Weights of a small GPT-style language model, trained from scratch on English Wikipedia: 2 heads of 96, LayerNorm before each block.
MLP neurons of a small language model. Each row is named by its layer, matrix (up: input weights) and neuron, and shows model dimensions 0-191. Each number is 128 + 32 x the weight over its row's rms, rounded and kept within 0 to 255. Numbers have three digits each.
After each neuron's rows, "fires on" lists the tokens most often at its 100 highest values on Wikipedia text that the model never trained on.

L5.up174:148155071164124098104151134085150097145139127142112108150129138135090150123121107153093118158183071126053199159171146116147118098082163114144166199183101179116172207133116114135079115116120159121130208101106089132043194157128093115110111133168121095142112121064171111138120082141107164093105150163105153147135102109132111140134104106102140152159111090104152249090136109133125124126100096162131122048169107110145151116082150123139095125116158158128167140149166115110160141162155093109174124135131102088071104158130156081108161126150158070147157162129119114136120120056099059085
fires on: "|", "a,", ",", " they", "o"

L2.up168:125134065124103094140115134167142080136127165081172206138150139104102171105107167123113148124104164127157076126173162157163097149140214156098156143083146170139132078165085137102154128165147112186144155117124094115081143106143148122118089085150150114137119070158165092082091109131160164185100119153162110133099154126078094160126097124123147127112096094094096161177119125096057141081120132194120110150151098094131198167128104136134115079094166127157142099135102166088090136112203134130146157118157084120196202165122212140059087083107120152167118133138142153158185150158132148130
fires on: " million", "°W", " Apps", " politician", "iment", "ebsite"

L2.up597:163131143118133072137155168146160160126112137109184177159215193140103156139176162093111154094122141087189069128111185132136090116103171170136135115102149177109189067097114091149175105131148126171082117090116127106086145123137095062120124065126160155142097105118097118148112129150108189135154096090116151127088170126156106123196100073163120138128138075115094135114118110143071114107090115157123189096143142126101158149141125098173131131116191106164182112117112185127084143128124177163161190123211101134153106143111111165096095123096102130126148157095146212167118139186109091097
fires on: " Pri", "iment", "ame", " announced", "°W", "mp"

L6.up628:133116095157188123100162096103106150146104113147107059121158083153204146146086106139106103170170100134121098124220075116146080142148139064149160134198113138134141175135163125103152122110118165133088163115139134152105180104182159133106114159179153081123180147154126109143091092164063067054093107168130165121103160113139129119075139119164172129131127124135148159094146127069146078103123102156091060123126136123156109162129155121076143108121103110133173157144086065121150161117095112146075113110126134107079104107163093177152168177149201128119161133112117098065146209079125125140
fires on: ".", "a,", "ist", "\n", ","

L6.up550:178195094158104100107137179146064101140065151085075122167143083068124133122168055151121153126123079046109116146156101145180140119178127133132154096099151113183163177189146087120137116121120110198157177114120150163130118102099164161123133156116115064142124160075156147089155070095127162122105192136194148147130142116134082121140144121124128111140165093114181122075131076109142113089109123150135089133083092096128145109102132177126134130094150131133138119166115049137179137127081076116165092132149128146169179085081073173162097159121148127148106138146114112138082187081166146139
fires on: "'", "us", "is", "ed", "'s", "s"

L4.up107:128118147175120106175217073129118095245163160174067179170143119143134108126110153112126146106135085131131124128084129140138145114109130159056171139136128130143141083110136092101128102119119155150097088120149135124159149195178097077132175129115124172114128148154177092061127130134077089137110101125138109111119140197127162173151132166103143154139187124140163103108132119128147110185157166107120167063185167125151121145108097142121157061105134117141125118159129118203164103128158121054145112112141147130096099123159132128111139086176172089100114063158141149103083110138241150158
fires on: "\"", "v", " chart", "T)"

L5.up32:101103131106150159171168149122155099094148112074147094112113099170111148090142088172157098173164188170169149104131177111162101094105164188120158158094218158142146083169149168129093134157135080078153182167125131126125131116096075173085110099135141083129114157094103099163135103129180084148174100158102107150145102117105142129070091102091195097135149192151109099132170105137097157151104062144070139193134134178077130120106157125135135110150093124093128161122166150139141150072135133168108105132201117145166168135151152123147055150109114168107121138129164106114177155112038115140
fires on: " he", "le", "3)", " her", " side", "-"

L4.up463:159090092072189156159125132153170087107145100067114120125104137188108120092127070164151122112178219136131153132194120115123127092115137144171108122129145150150153069125097089103176116088145108120157149113136116121131072047147107185131102185125161109143087136089078123133131116144162095094160134134094126164092107126165126132145072068125149138131117151171091162161132130144158153133202131132101166152161111163069100075190128095125158140094092070120135131082155079068159149062104176166113123104130118124117183123179119145096101123181092183132118148125138118140110189105047141138
fires on: " he", "f", " her", "h", " Ar"

L6.up229:082176085080099168117144207116121131159135142127095155174141094152091138154091112118107220108103077135152164145114142088172198080080109100153142091157178109129123107156105115127100078123116115138156138101108091148142177117106180148196120104169145106103134149067104112098149132118116077190076158105227132067116133105107089155152139151155139113208134078114137092117161131116138144127125083199113177107114156084182128074177129182081126110150133118163082093166120108093168100118122135162179142116140092159144114126147106146147088137151140138136129139158115128203119155088117156096
fires on: "s", "ed", " is", " ent", " of", "ly"

L8.up715:097138137111160122117152131146170151084051153124191121123172166122124167124127143129070181174177105143070131123175133132089179131071188133119096200118116089108123187162104119066187123174128190120129133118106052073124137128112112157116089079175126148090126088124110141097154114105096148133067140171176166129150122184161145118133143161112168078134108111108146119159165092115087130118101127086202119148138138126107123057077128152144135081113139165154092055145115085077127124157186049077161096109136104175134165118147163114151150166126121142088107127115112130166091139096126146101
fires on: " are", " is", "====", "t"

L2.up677:106099137127127151117183149103100074157077107074103111091077102056133137138120098111141131120084118089138117183129163152164192159192073185116139123094171096117057169123108142146135131086149072168138089111134105100123092114129137161101157089103136120153068169119065152084208181133108194113119184150156140137170110159091147074172136136167139128133154147101128151088142124097105110165127120146141088116105148108131174146151084105097205068107135170146154060138113119213107148101123124047095124109104150148119150131150115124096064141142142159113094079116126123141186155149120147137
fires on: " as", "se", "ounc", "rough", "uring", "ronze"

L8.up585:194127144074122092110148108088144132156097107150132122083116153138133136103114099062085189098171114147172199099139122093074158161152131144088122075113111131197130109159150149145126112151101175126107141119091090170166093147128141124147138165148183133079097107175136136148182082117067156090164155149080155190148122077133124136152144069101144096101093091091168120157128113109088092080187079153195120156105110106160125094113134093175139110130148101177185155146103084154146173180142121118136136182169117046128109163176108131061105133154074132121106096109124145138057116113144100103
fires on: ",", "e,", " and", " a", " two"

L2.up536:135122120097115074138137116058134022158127116135090084097059073093101099086146106174146152108179139173137141138098129135123209161209127134135074098149119093164087144135090130145067087108118138146130108117123066137099111165129092164111164123146167165128142136129140125134220157130054170213141152154103169112140084139112139076126156165121171160094107163117145127106155160146126133128156138093152119153160127149199137113081136103156117105175158172068189099127138075145129139121137057092100116150112098113136142117146139169171145142175152206115135129162119171120130121124148119130
fires on: " as", "se", "-", "iver"